Weights of a small transformer language model.
Architecture: LayerNorm before each block, no biases in attention or MLP, tied embeddings.
MLP neurons of a small language model. Each row is named by its layer, matrix (up: input weights) and neuron, and shows model dimensions 528-719. Each number is 500 + 50 x the weight over its row's rms, rounded and kept within 0 to 999. Numbers have three digits each.
A block is one neuron, or neurons of one layer that tend to fire together. Before each block is what it responds to, as a language model described it from the Wikipedia text at the highest values.

Numbers and ordinals
L3.up164:452577543596562460483618635550506557548491497468446427451525436433555487484539457564455474445593426582481540527402473465405445569545491539420555492532427423511497397436473484524627461502458600469457510509427483400492398507451436470516567450533472542455438497612438469561479473539505513502531585546490455383513542502490515468437576557628489489504469555553366551427449428457507527457545410501499466473490484527463559504422496582417492548531511552428469457487499592493462421509517532386544433574528557488565579529473476423432539438492548466537600466364549494537527517533491553514
L3.up471:505570487512486524448590422445443417532561529500563491556457467510511514439578446461535543480426538561421491504585628550545462562507523513454514561478504445547537475440413564587542584527595645464392492489470454427466508526483414475482627461503477477500539546561527507542573406489427448549383459483538435507582517525430485438514606408488493519489557603471359475478595475490504571442585436453577441549533499531457517481375455487541492511507616594475566437517501535497455477549516544542478417423479533458523435480517494442480459445429537431466539452447457412491510500487474524561
L3.up1182:462563518552379551442536549521466578530555544503441506464480546441503440479523487452484489511514472452444440487490491458617459470591478480433505558483479473464512567527562527475590543519573475427477486527460513563415476509437462500643529411492571542435462507519460574550520526479578458447453440596485441519588493464424541513495579490540477477524445487464499515439526484472448523551533510483515537436513451506521437529489490508555463519450442580450561582519450631482504494639428504500456365466469538442524527515502570462351493383559531480492608431559559445410624525534494513419
L3.up1457:528498546558409497504544532549452512475452530464453482470491428529497487520512532521529454501524516539505456462522430552579451570547492459527503523502416566556529588470516497436517427479540594429497546515463445430515488448485433510516579570440537458482448559437585640460490490435426442487569590435498510510497552524484427524501557399523542437537580469546490477573451594454509510549507538481529483448616523447509538430395470514414463457534521507468609489613503558477538455515516452505525446517478540526457474524437510461437503524553509509459483501519411477515535463503546476572
L3.up1567:498530435493527541473602502469512489469530511503473525511570498506562498474550530567449493589456428492449544512508526402503451478534579561441435497433542456531621520548427474502529577499641521576498481504414484492483539489529526538470472481474476583514547521477582494469487459397603345488452507495502502515488505463509533449473508490599514491502384499524461584475475496420476547410463468504558439562528562565516528586551443463556503459488508576490467436529450550426562495504551485491431470453513523529470535488476416423459568490432509444474524549441435489587495526536511565486
L3.up1619:532531552484445511537473495517471517520502481533492569589575481469545525420559419464414522433526448571412540446504517534521496507482531555428501458464507518590511499522596398602450466590501520533520468567426513446513460430485503555576510506500453559431481508406452541595494495476510477422496482422493593469499476511507596476525556458523456442429530595432456642528540463462432487505546490426474498554575505436422505520436512467364438513521439588415518481451515519441471456530482476438465530491450511546443482544553548420416497427530469531506516446391435455518507488497434586467
L3.up1635:491535583537478469471578556579494433545548496573446484528552457446601541478518433492510491554486595571590523489437454509517523461498494446535526486423498551485560572508580502546538499563464552468564495523414534452433448454497456512473513525570586489489543443571562526436573401465536481517482629493416555552490530485506537465616521453502470557494553452478456445420548521434528561473441434429576435581566504627491517542492453467550526496501483511353494517517506543437505477480478491589441496527492559442522542497419521420540506501524517527571570544491547454518566445534425482449
L3.up1864:485515457576528451468469474554420524545532525516568421420560539461470439449462386489575479564445458571585541399414510489466496471536579576477532516499567479476591433554526475479543528510510510510532522535569535486523392487444430588559523449452543316542419504442552499589535509476589447518485555583543480511583526466550498463509590600512491492540501529565523638477539436411493557466573503452533444503452440505514556483470502573506503448477523488551508452600465524447496449540455524476532506487527514455519511600501505411444481478539442496494541480489559437447543547528467442549

Table cell separators
L2.up453:474417478529513393549463507520459533452484539525507493558511540444516549529506510499500541493465513510451577436560512432481579494518468466449460625458520550561552463555468533502478474501478487437529449568566464533465496496480404509512457445588561527456472459463542521504524483420426538461466435459463454549549542584346462528448523489511443506555498546535481583548558453472498524526429470484474448569568472455493538525480430426458625459415444515456530491518472518502468480557473490479555532375555539480575468500499455460382478422470485501518516559483386532452514562529436478501
L2.up503:453569487550544539486475512459457415424526495473485493529493504560467468404592529473537548560588575527441515556418557556505414573506457506429454506512491483520561401603458514450560519532540576500539527482428490483479541522512492476424437491464471493522590528470545500516477457488512454490535481519528561395592479408360541497504542440494442538483519563556528469432420590484470613534563557425408436532425422541599556515531446468470413411559441585462501533528433467526627494540507552445476514472517450524549570571564458576428416509569548505545435526536556516505508508485508518391
L2.up952:531453461568377440494489442419426520489428543593539553488533477469440443438490532479487455598460470468485529443489451529496487477544463547457508514440421499509585476517457455480484468542488561535461554465452556478487564437508482502435531546563554525462424597505430514459502451590498453464588471548485457499559502487433530402467454496520542468516459586522484487532444498457512497569479532530494561496484410511423579479549442478470479431422452529472518547565487528500544482499560592424409462373587549550581494481418440544538499470572499507543459490428530483455560481531513620551
L2.up1179:488593541395423443532579444398459458490440596594535405570592476484498553512517490406458519487467531477530528413538559523527591548463491476502414487482527521447539435536478545469460397484503460503468480599508510504510461521447526459551531507506568535489543597546580504496448450584579467456468539424488487495564526578492486489464564354523468566536422523496511472500391508476524533539479426458497520522444472364548406486538544534537441420520516502475536573495421509534524517556437486580533475400482491634444527616489484482531463431490511486564536547453514465456564508541543452461
L2.up1678:523607436502544474554513570507363539548530496533478528454455468443555514528546470445462625427478494448414532459498474483486562603571431463404452519465526545466534458549453594492524461532511535430583576629593493452445581525518455515521480468550449568479425439459519565631436468559565500448563560555459459509552542478445511461481509461476414506531505565559457478533536482513567493506418470453400482527523499484440528449538495408469479506416436463518509519540491516543513549486404481486516517396517519457541433682488386519459461435498483488535553465538404471480596479492500469492
L2.up1887:570551449538457562552497420476335509482546594426492389431544524490444491429452447494490541519452471481594540511490457414424550484528484490560514483524449534547570434587529469455481477542598529458518538525484443476378506543467506448489532512519501478509453534408519471452569449570511480482492537482499516510487506574499453478534471433566464527482561508523566540424461620375447560528523536477512423580537410567526473499518474467568513480531514508474524505500486434537553469493500528555499497480518523505420484453531465447501562457503476380540440490455538442426448516508431491494
L2.up1941:494570506484395418551515511548477468464537506517495565485577545523508455512551501470478595494522492502434585360430458541515428435557494533391556499437439531492536512553435563483460536466478469543522531549481619378468535532504411526505515456502562548468502517414547509565479465486454467477503533521431504488525589498437513426435492565620481542507484461508528535418459475478508504476396431392530533556414469516505499482598547456409562559420380483522445518492390527407548488479442512497469506410491573497523433470434457451515508535423462501415532617537486451516497586613559474459
L2.up1993:456440516527466505523509522512502551501538505492458434550397616415524481486441506458429537363510404463532464483433518467581467535590463490497526518548538496578561508473445516425424567570512459544500490587419504510391437479540422537478459548570547562487446471525516477552549437463579450498403610448411525523538509494494534414492523529565478542500504565470543545490500501447504503409519437474566458463414482460512547496581439456428526512568506509472445489603517471566582466504439457443500554479440430450487455570403535540302591458486540530465486534448422494481591491585546463508

Before a date or year
L8.up737:484479553500504661491476531517468485531567547488476456528449494566454598500575465455518566530449442511529450437484449454468480547526477488492530516491544441503444459506485468549518425634486462549487559570544464491439518560458467516469494560427537545528523537530475440456423538497558451527496507517419423477581455514543546537476615467496456499464389466518434542534599478577498483508603476464561441596351473485375452474513472497493510372419565571465528466406468517549555462487530554486491591506507518470440423455532422485485507439552448565465647538589464435516499526492412528433

Approximating quantity modifiers
L2.up432:442601462533552504545495507426506419413497591512417455359561556517450501489639461426486530514502537475537509487471434445379522487590428492444571498562560526507472471461545496537644453526548552473471513484495477488472531541479486563482498494459468475511463547375508646453459443523469447434515410449481481478495543500510459470424589516483464477441448567504447593498475488538498461539502474492462447532507491455501435471443556536473443419485481609521561497461396484451498410501458483437459380411573582493561379491461440484565529528511502516458508510483522503461507448560583555444
L2.up615:448554485517492535531475567542484508504498559549576516530542498450533607467600448440475577561471462575478515503547444497506476504502441450600494487513450441428493539489479618524582554469527536524557506396495588452521497475484467494485535540512502463463501517332503552480527491485438489520465466484468508517568498558488455477530586465465464586576546601554526515512450517463519526517465480444530413489444457530488429544496484499445545476445484470454517557512488479486636463519422563459539531482492526484592453495441494540506489504483440564478557486465472434440580492421514493431
L2.up696:588670482507522454545438492374377450450491460541462524513604506602565550411644484448433561481466436517519541522480454473487519516531402559432501499461519434538502425485512481518542419537485592552537567455530503470444551518520558421588459517510532493422468606407536599567565537498512499534469455479549557568602432489485528500627532433487465550488548556453508505468476552552475512539423559534468419510530485512417463474518467434558576440534456565490467521470446560482532402529528479427499410443544454422503389514499498490402524479517445438546578532456403526493537532476455430560
L2.up850:431491489497508465526484600513472524436444491491574528531507516518482524542568484529508532443430509480524549455509484453521521536511443486488540444489513408583471515531517481569486455509598529544431466414504376416560496481482512506452513572514533434547552491450496607472577507545487490473502491553526443457528459569472448561437506535503423550516633506468517431477461498361432534471513472453527457578456383435484439521419490388425581518592480451548482516502558447507478514611452565533495533480531511513608430462497444466554500525529378448577663465431455413429596476531454470531
L2.up1077:425578432506544399534475589448468464544471547532558567633515505446431560455483437452530499534586536500491552452419566571578547516513569475566534520400461510583442489544557518547485512569620541480504528470522512606495486468430491559553570554447527533521502573578500519511568537480511471479527488557484572494472531511487507474473537568548544468401490519427418494578441624532573453561466536409553525442458487586441364432535486488495476513530495581408547559462487504443615622604529458526485449494549536459497404423519494547478562529390420540511550590434440412465479498504507504439
L2.up1602:552502416368591413487471508507476450525545516482450505500476535427558536511585395470531474477458490438449477376526489435447570535486548485551506552533495559466504410517507554589519564518494475505470508552609454553500562515593456486492512489502517584576590543554468612481455473457424424455419433494506451457489575588513520500476466440534565519526506505448512477530431536547490521574718438457574439531584484492365465571522462538467403514489526508427484556456467429464628531508554529558550476531536467447520402546495575561465506482497414552403504520538458479484578550475462354460
L2.up2190:474604527485448428497469557431368420497556548489499478504478547468497557392484476526561471485504512545502478442582474452546513470520526595396464495474519408490478483522508577587530485490603487446525489448547516486559570522402531536476475497414478494523493527390515520540506513446513432449561625510549563475546433497406443501465492460504638602471430513461510500484499556463536484519492459405478370534454545541508460518394509499425460417495461641468469455554533404490465458515533495451555499523538601436475363526496502531442509465483449539445590509494488463499540459535490570496
L2.up2228:524568483525498504463435497400470345427507531499414560578581455464521494390636455499475515601479532405507584467543479460474566554432413541456522478359476521484558450576571586568564493560566483504474561505529443546416544470440542518524557472481555627475541565424523508507528439470429478493505468488570589529490417498495580506511571550525500484498453505405433563531466577490559499526474585507548421550570477512443408540447427564461428480526511590480543437433496582511561515561547477453515458459509491442531470474415552462528521484593378521478517523484525493480520468524473442514

Approximators before quantities
L3.up147:469495514464541454505497491448347459497563469535531426479541510525481626396624505475497586535473480462441509433602477456552501547517461519500445414450533478477541448591469586490495573526541490477555418451556454473518459567428474427462583496480411484415544557410460552563514477499497457433516528609479510481536446540467464521470536501477407498548471516509422544538530531505496503537486471440477433493465479434520422519471453452506531440527485564436459464435444648376477405498412444481504530460573575447456487533562513469518535492478439500420467562480486508517474437417567557530
L3.up163:473455504522476513440460456551455428521386566559441554565534482442444494385514528519515465511536490511456551443531489457460532454468452502532479556519495580513499435503477516596501522552568510562446473552535542581481520521536492532533563409514569562472505515481496475498469520517457513448494470489491589427508538557457404500436532548536512517479506531429516599573549473419529543482634453450639547467478452453466540448484516424516442487512420620424542487436503514476491388548480494499407434451522533553551411543486501506488548526543547506459466607537472438462544477468501413513
L3.up498:448585464456499519430476565587544419428478497480500551583535495510574524472492524499465570492548507421522560475499486435513565551522561529523479500443529424541433475457492527517461494567569522523441448369618456531479461526487478469457432453450504525545515472478453494489443436435518456537611469622465476534488460463546457538479508393540537498489465572496512520492491421514443535521582494478508587580509466514532455525419471483503510496497422547469492527498588511492593493522549531546440505523516530537498433500583483487408475435543496477483523513506523480457473548524458460516
L3.up949:566473592500439480488509499558442508490533509536610551475546518432486443391531487524437535510443450534542530386594472520506571471449446456503560518369411535505528536530528545509392491495505539430530552565372480476554565397458573588489540349451484483454514553420511538549511514445508462470532469547460484513557481525493539465463530489495449567504505471517509509470426509475456480457579428459511509485528533435574507501518492486418558397524488566461461503553534554489563454496494470466475589545481515462453417483488492434450460557415454520392505584565465552533479539542482507531
L3.up1027:470633542458561533530531573461550314433489521554460526530522480441518534434563491492522488518482457446374477407473528477515466592459412578476493513452460491465578522500462563554459532473518584589448464501488521544467553490506398537500445528425569544496524534463565521528482478584524501418445525446470462478504517438488481428501541458473507570543515465542464472486518526551431503568552547416575510620458548430482449564448438404562521494491561560504500596504448529548538472521467418477476555456500544469517469500458546495589519552509481435548547509493510376496480432515454533502
L3.up1258:513548419550490457474441550489492467445460534484496544413522543572548407462519458464444433452478428511499473479516487560434502555482567551493473486522486508491538482493500520467543417500482501498602540488576481442505505505519409489557478534471559481511483517417525489549478457562478374400484430478531560494555513540506546474493508434585408505543539495483411458503420536514541558449484460383502565495499495452547529541485424505520413442513541502528598456572549509426543511540466444480540520416452526456539489566452476443446447425516476493447464564449520448385499510472440558484
L3.up1832:444558630418516496530574485504525459482504420461539520493521480569518540471626492443549506439397582532540542437573465530583458554448476459501537452398496523521532511539489516483542450556503547412558515450554466445444469436502518512535508479602363436481510528381501550394494503504517473539481453407450532490578501546537533412462476421480529562483479493430475505476507394552498485488477492507503501489493525397480503467466542528535531512518480562509374441469540525479538519484465584472550465459496503418605490419460495535536438407498475463428439493589464510523519449581485537513
L3.up2125:473581486458592461500440553564497444470428523493455503533440505574487478405548521473458431548489527410554544531507485433438503497522469489488519541488478382502428516525503498593512529517511485471509474432493488436522506546534448455494550507542432537519576568515458431530489503471509451474555495467477490547486452534530460535416664481595488515406495542483482612532481448509391567603431593494443460531439490596403490582502512529509526459539475544527499455504540476444531444500517422564487541438569481432591412574568525436495467434459463436545463511428466503509518394539481481541

Table cell separators
L3.up411:550552544572546411499535539397519504451514529453410492538421487491536569492531488473466453487521462466453538485474473407540465501474558502424458570591435497487568544512456500542552550558521526479479474495463455508553494550449504572497543451532538551507505446469509499578384414572477500478426471509538469520563476488461533406556574518524489557504510596422485497508497514424557514504503549597478436523479497546446494550546504501505535491577570579539494503547495523392580484445426563489509482435510511464542511519489513502495477522556540523414609448462461469504492500578458435468
L3.up488:545478544395470566520474457439400466474540496513502483567482544462534492503514500467464498465475489548452537502485502506560475470503497571451381431554537561395569485480524483427527397544473439458526463558414490471457450554484396480441488489548430529505516542491395462543493509500573481553458575503422520595548522527476495476480552542569459504489515534491456550459540468450504509555534552410562555509489446517485442520517550490440473550516474569474510549473523468522548476571410472440541491585480555494524477580538442460504519472558511474557590590529454482514523417553491536542
L3.up750:465487465513525445410469515475434472539517547522440471431409469428489518441532429491426541520524520539486530521466486420498456523435449519451535503449383461561527516477476477489572533506537517401531527493530434471447518440437480412530506484564580451457466519469526476575491478573497414436461611469502558466535406508413468388463564430547527551463498557456439530368535542465524532490583451452529459524400485541504555510479436530464545478491476483485485587484435561509509417499464509423448421495519489473497521409530445491497549512527517538525447459456487442423533461441518531401
L3.up1003:482544445556522450499420453486420378576426419606536513537548485512420594456497526407438546401491479440564538503501365554446555482479524535442526480480437435431530470529523480500471511504521528472548536601478436387447494440483470469534501500536494590555405543518379417553467442520534521474456504510482538532535552482464446509463553481496457524529487501399506512494437517466458567519484530419480494438484385500503546529470494458478523552461511450452532486653418536519522527599495514526480496488498405522487464647492471489601466542515431505387552399471445514489522536499472511554
L3.up1014:474466428394521458449407478483358481377575524463501473517495422517540597489478506602474510415476560602551501495516408440518605518513611500444511475559555429525596404529695583577659437464452498413534549612476493492475536495488471522526538595531525482551502487579565503449454535499493479548505542551432561537496531474462448433470527450490475481437523498429480395439508530438447444366513501495520465453501537515526579526534485534512544561445472581499484571511441476528489440547450545488505434454428553546548475547444461570486508609484443452536415394509535514436507540414389579470
L3.up1019:519487520485441478440590477399470600530469586600546598425604540501578543483521503520553597509424496491441530472387514602542464512614502498468491524512487523573531526510527563489487497458494539497530596566581422550495438554500435541534520455436575439488498522518498509547521431465422417415528534572430560516528479410438517453466449553486410496484578547487566521493519578422582527470525546521485503535575450454512580426482457465443477490513460512460495588554418563476526454511539505462548433448477541585613421529464515512431492497534458518488462526468508436516488499450494542480
L3.up1345:465519485533512522524512510558442387483548546492487491548561444470545425456574489488458548475449626537475536525497449404576446487620542578399479514495452511599468484475465484517463466500477559468470547454518537563493536404423450543529553556555544527470513470501385445560499480609448511434457431527489482466602470511428466519531570577530496496505595619448424484459428517403576506482505574461488482557570509437457515564506437505536540512472498497473462549562442523467499582488591482461486491502514444503575471450509463580448437507500480405513543517531449415486511466427456478443
L3.up1487:520470479495428416467569529537458563485517566465470573525404529468471505477491498448498459546459437581534526521470409498511565484618485478545485541507547470505627423494542533525473546526483531461499440577508434483501566478528432554530440600566635542551508515477489477473470452489606459541491534519442503392497402544517467371538450536568476534445490473412530515480474550411491511438479550493495437635557508435468480551590477462492447400495468541538529511491442467459551451550514554394462555429547484499516456555453564488463645487438503464467464493520408592484541432627446553474

Ordinal position words
L2.up230:458496601450470538508515534543542501534509497637391476511483546501529578470563526476498516474438515517482591425551509493401537497607570482476602431497620425464499565542451497436487546458514561522466415496449455498527459449536516562485530472570465569456529477542487520504546444543473450530532410403504517498572451518477430465519525474518413446549482520523486503543621452534458500475497499477481442497572521518486449528439540503400391596461476579412515509512445522508521549543536544398549501508524513534541491479509512497497482519491498532542497504365534427427488414461438520449
L2.up729:439423500454460558468496555580432472565435522487541532514486585542540526490522462446494497522514506481465522456514394483457527496535521501509583501467594514473611551499520462499536471432506618552481596488468448436388534419572432432545552525416472478516581533551548496490443450473441459488507461438468498398502538439463387510471542481562451485492560494516479519509426585468574519480538517439633480520592437512524572513501497461479413468572531520370489484555505529480504454587429481514578559484480526538481521508499542462485415549461477492562522562545388478452483502564457488494
L2.up1195:410480452601539561397480506480538574414577517492486445563491519480489525446474409507427620644501401455500484513531489558445526507518525540460565603495535453508484559566445535513458468496521555453413513451407506482420450487559537470470508450482577414449515540470465484521475388520493492479540405540512568444506461494410508451552546481509428528523520550442501496547503578453430492500495548390525537541516513535409559494461438373507453503623496474526473417512453516404522461520490479442499536516495547550507490447472519545607532495517478481561588469421534468426510417426401479547
L2.up1196:432522563602492502560482476505569397551586547535491490464479551551568478417486444458412499486468552585527539502558436496498398471541425541471556526458492462503547603475521459552502536472530489448501558461491618479452472396527405511512488609435526470520563555386536535476557532501522464570493540490519518527611444502502499423567503435495528492402524438576465470442519501465438600515491490402566460533492490453468497484472473563592469504508429553441480460429564481426547419485536556480460411469405470417394425421480468443500446571454482502473496504457435366425513538446513542571
L2.up1228:551585556544457540512503471462465504497433537448459489602508487480509566370604394444497424503485512603416456476515471533557506420583553523497508582489516465554456545495506522489483472531593532541390528493482541384438508414535485555480616537471600505508448476494533446486516436552507498565451462473486562454560559528440493462557644434495587507502582534546507494422516473477407561488445541459576472520435432424470452443461527539458437493462524522430494501486490446472536457519482449431389510544376502539545447549480412472492501495547454471580620603484508392504530524512519461537
L2.up1666:502469542513511503436565528518459461571438486487570595523498438477578522457557495458539582540452541476496529513608493538442525537440541624475535503437512452531497436541441487534444526473469500519491577478443500577521500519501422495537523482512593566473558509507539502518513486551486505502472446517557553502544524435412457501536516496532519518573426510489502473511487444473513575452500503496576493523496505583464546512488420531483531387510472541437503516478494537433424481544467587381442562496486485483506497451453490554520513523504528510561612549496476423529552504599488576527
L2.up1927:467555515406432635542573513497429479384468553516513476546477578499555475438523496416471446499544535460509411423628469505583554543639522577418426563407515445436488519535546428536445482481487596502463502510511451516445394477523538499588565503440483571468526585621545475557528410514473455546537481562448530579468493467492470544473511410544419543521568524494449480471453541493513425543514493467495510571545511443525434549466547496499437517471527577403510534481560525411518520523433555435532470485499538524494434560513535546516471560536490496503512583472435457482512475522486421482
L2.up2286:339500633503528429536569477581479576490490454503469422481615489538459596507622501496489498483435490560475495417466505520495464613529516438405530495467499508573502478524533497518471518537507493449532570552445508575531475517549481528480566508493569415465506545510589559537508517548465441500499522445492629493459571456406476465506607569490472426487497571552434562501485551418499505453544501470545471458504482453395486496480529498480479592457505453462521457479476484518536505533527523563468493654456489408560532483452500424429524442506476526518515522544521430453487483566493433455

Indefinite article "an"
L8.up2173:515454605499513603549580491534519403376481532542523418461534571541499573495531471474488409464497521503427550445492498587485519554462527497400476423499547580526452458563536546514441495625523478465521482499514461539523479507545478473489489444555482514510522461421498610518515326418550509497501567499533511514506578510522487451488511437406547489537539538449398521439474491474505456513600450453477494528529531542476513420505464550521617524512476482410501480440519642384507431499444524532471462574455497437501444571510480522526582515513466562520560503514472532468505508529580486530

Role or status transition
L2.up75:492461565507479405515509516533475510516494483513519450518547496559451522504536477521558552506410530445513514563438493521466513560649545462543516545554491479527516489460516575506494506509519520495455553502505496529539463416549475501512432558508467405468535542404465403492489534465442455531545504522478486515571475391453422470433427522563510474418527467480522579514509524446493579499501555427520490518526439520465582377550586489499482535548546478492539560533502500488574456563528516460442498483509576554555550429432531446520429462516527505475427535466414434472444519505518574510
L2.up382:531524477533551492580507516500471559518507514465426478480512565527470423555574413501486413482469466496461488486435443445504496517504535445459510488539488406503506647439436485484507442530579517533630541482527453451458484489435543513483534504563463412547444557457602603446501419447471437526559520485459540353477533516503529476587555431509553515520500521652582441492505537448464473470548451459410450399590513499513484564464504487457443511513449581471568473498480522524558493550448526471459453486493491580491528533436461398383459521458514564450461446468556437504473523477518450490
L2.up735:606515555507573584528629526497507576500569533614496540460379550568522552467509445532475574512430487439549494460475506489462490444530506532416513503535514475557551507538437527490455408498539587562404533539402451576478482528451522448500477543490482501566555489442444527528567466517458466504375452493581489462505459476489515439520477456600532493511482505469525551518503425517534496482540462428595468396601518505496489482536512416483490498524540506510525508419487504457514490578480477519454474547551583451455442388529469426446545512521481467439475456476442454458477505504436464509
L2.up932:508446609520439478507508496506451446447495537473401364468511526485607501463541537533629544471415521466416575500402440404625616624556501488471373526475541442431553479488459541503513488501538548364506446559445484473478496490453541434439595452440504535494584481443433504513475522576480564608452627477455436514567496369449385473562445465552464432434543540521571474475470476483472451509576552468489523504507515537480567416471608498496464527489472507485537470505413484541530420515457483458489452542539568499456543504583448561514440460494498490423552601537441539552454447511448467481
L2.up1055:580515461428489425580506464398445487508427438544494566597586523501480482470505450493387506414481486516453534458377493485584418559415483533511566480529586591571530483586485419501490547582511504441502615451549571445412529536484537524476570389562514545495562501391504578562438530531461475465441514558522506435597482595541482425501475463535424544510467583477408515481487509467489496444504500488500551492464482541507469551468534447517492493550558439469499492383523553460519393484458410401480455509532543526543486444562504484518545463472519426604529568502479441502512555443477520491
L2.up1406:473541436466416556535541463536423533514508534526513466492482526444518486438469509471460443476490423517481544491414486519566527415565437569498412468483456479460540480453480540512540579539508496610524532533446542431500448500530377544468536535443553434484547512448440512515505554505532460496462584531423457535504453505448435574576485485548510464472494552480513579421533464452499547490552532444505592401459514422382515422544562492588577498574523518475504445540461524515525495489530460497499443514526549507420454495505560498423524494465540507492435505570418461501426467507459434565
L2.up1659:590508551401464421535539512439484542472496558503466490513491478497543497503438472397539467517469469526527582464460541531490445532443538582537477489585490477566525513552434481525409517549482526401471509486502500475486516501454545518515497470507464512500634514502420447533560467469499491400493485465458521438589494546513482505512579429547461433528528506513491487580489540510488475574518561465365459468490440582430507468483587535310462537573582478488488468429549466558539515519483430482488460547469516626511507471454461469442396537500406408543518539525497468606452433579570478425
L2.up2028:551489463447537544410572552474383402478477477484461452541522496442475504538489421440507604406477498493442486349485427459525558502494479448496640489490518498487581520580524440533481436504509568476549567488598388486396590495396471523585529583449600514532484551449452482605469469510436475442440452484582529436559496512420442541497496478518453477431602560486427461505551553517519532380504452463533605419534502402503381557502509547487526454530443404404539532502561524476550426512495467463494412489587507496551499487475545480596530597549467542523506582488461531486478485487530493497

Name starts and naming phrases
L3.up214:455533445486467440494473537490528458511517509407463441579509561495532472388480415426479526526478419540448492456570543519448487447520509594510598463458476518556497405568545503530494531518500469500472439533531531444483505411569464535550430549525506499483508519421427550461423433468546507519478555466549502551533427539458505464483577508504588540412524497499475541507503495387562616558598493515567464556565516453452526545451516470529471461504496508449448485512467513510559418560548447553481459556575511533455427440458499482497552502522413479506619522566525504535573480566486448507
L3.up574:463486514471481528557423463503494506525548495470470491472466488493526540543466452506436470484495540568510478424494495479472517598527521576450565519533486389481530549521471500485519589412489488495523492511492561557598476385490431554537490532526489443464384499534494476517418561476501390545556502463455409521504475534384509501450505530523521449472507464621464499506538404463465493558445510442446516537478401627482508520530530571441547471510395469513472496637581605487626454622410445428487500570512497413539482512533417488560546436487476528457547521450516440476558491431421495508
L3.up815:494480519499485558411505509515463514567394511555506524542515495534445485496501425485472481546512464547523497408565519606456521491426457577484575507563473461445533518491446516585516475563548409526391646475430526490538478468529399536580510506455474367447493476574451569549502443507470469483542525595433445529559488587462448451462537503480562477516438583532430546443425410347499516510474508378521559437496479457502536493497495378499508490510438517509450561555492616411519444538454526515458513620438475483453421442527460493503456539549524424480484467493480432528523464429552486447
L3.up1376:587630459529456511436543539461524566520494533589526472457459505532527502421556508402443436523497584489409462430537500599526556555508467545428480487522517515487608471522523414466480490512508521449566544602524423483491390525550519483447560483414523513461531545545554503603411499544510443498464495556458470507462526503488424472457538496540442492485531572505457531499499407505515519501443480449468497453476511537547585527540555524506484462507469614396544523481458514414497475523532546494556477521428486443481513475471554430419615546498435462470532492507469409484533539475488459460
L3.up1449:591521468552428551509547462442426514494547545506503554565484481519465427536529499524473536524390470459481527414436467541482441518454424534417528423573507496535473507553516508533486460560506553427413616490535441441378496480452486542520536498526467412429505463438524510562484473451490483477483446510533546468492454557477570439488487423562380523474510510502502467506472513499495453544474522335567459491586504477470501581545455406493503483550461571528456529458627491481558492513428518527462464508531506550541487493465456462563493465498478538493514537488451412435540439518481551526
L3.up1865:504488563515535490493638527510479548585474538505551374414505553403522476573478512496534483568496520509580553452479514457545473473531515494469492533464452569606537488525462469486505547556439430469515502594561506540482457424517438468547489468533551486506518484426550526502450463410474433567437500505516498488454451535457413447429537498520486417546471543434435520472503594385609497449470421458570443531507476427513550515503492462453529463454507457442547597463497449528502505547437490523466544477539400399592412446417472561464490520499560436517503540423529466476456489503520510522
L3.up1935:618511554450457500530507490519514551492527467480516431577506441419525545475414433497482583486454453467525510405495591522431565544460403464494553536518490423519427507486571453485556445504546485459466561518472484461531530527410409533541518516477471521520399530418417445480514450489495492479470591511477429536549587513373492389554481495532454484474505512565460515521483458486546480467501465422552473416483533509526519548426514527426558473468395599526476524471526589515474510535461506470507539434555566391418453459483362465431559454528428439548512483503501428509484508498469458492
L3.up2066:476587587479464465429417583565536484452599449620484488442536548470558529489531578521499509526451596470562509484506406435505554658506460427453486481445508542478564553455523506468400472489506530374530469495532539467542492451505458452392526506558518508524558496403549538588478509512415423457485520494444583476578496481517482493504575559539479531540480503547506430470493406496548464582457424506506533527595440436538573577512544517482544491435501478510483498528467545524544466451533474476507479476569576523612545512478434498468577510457485464343524441533441498517553519503516493442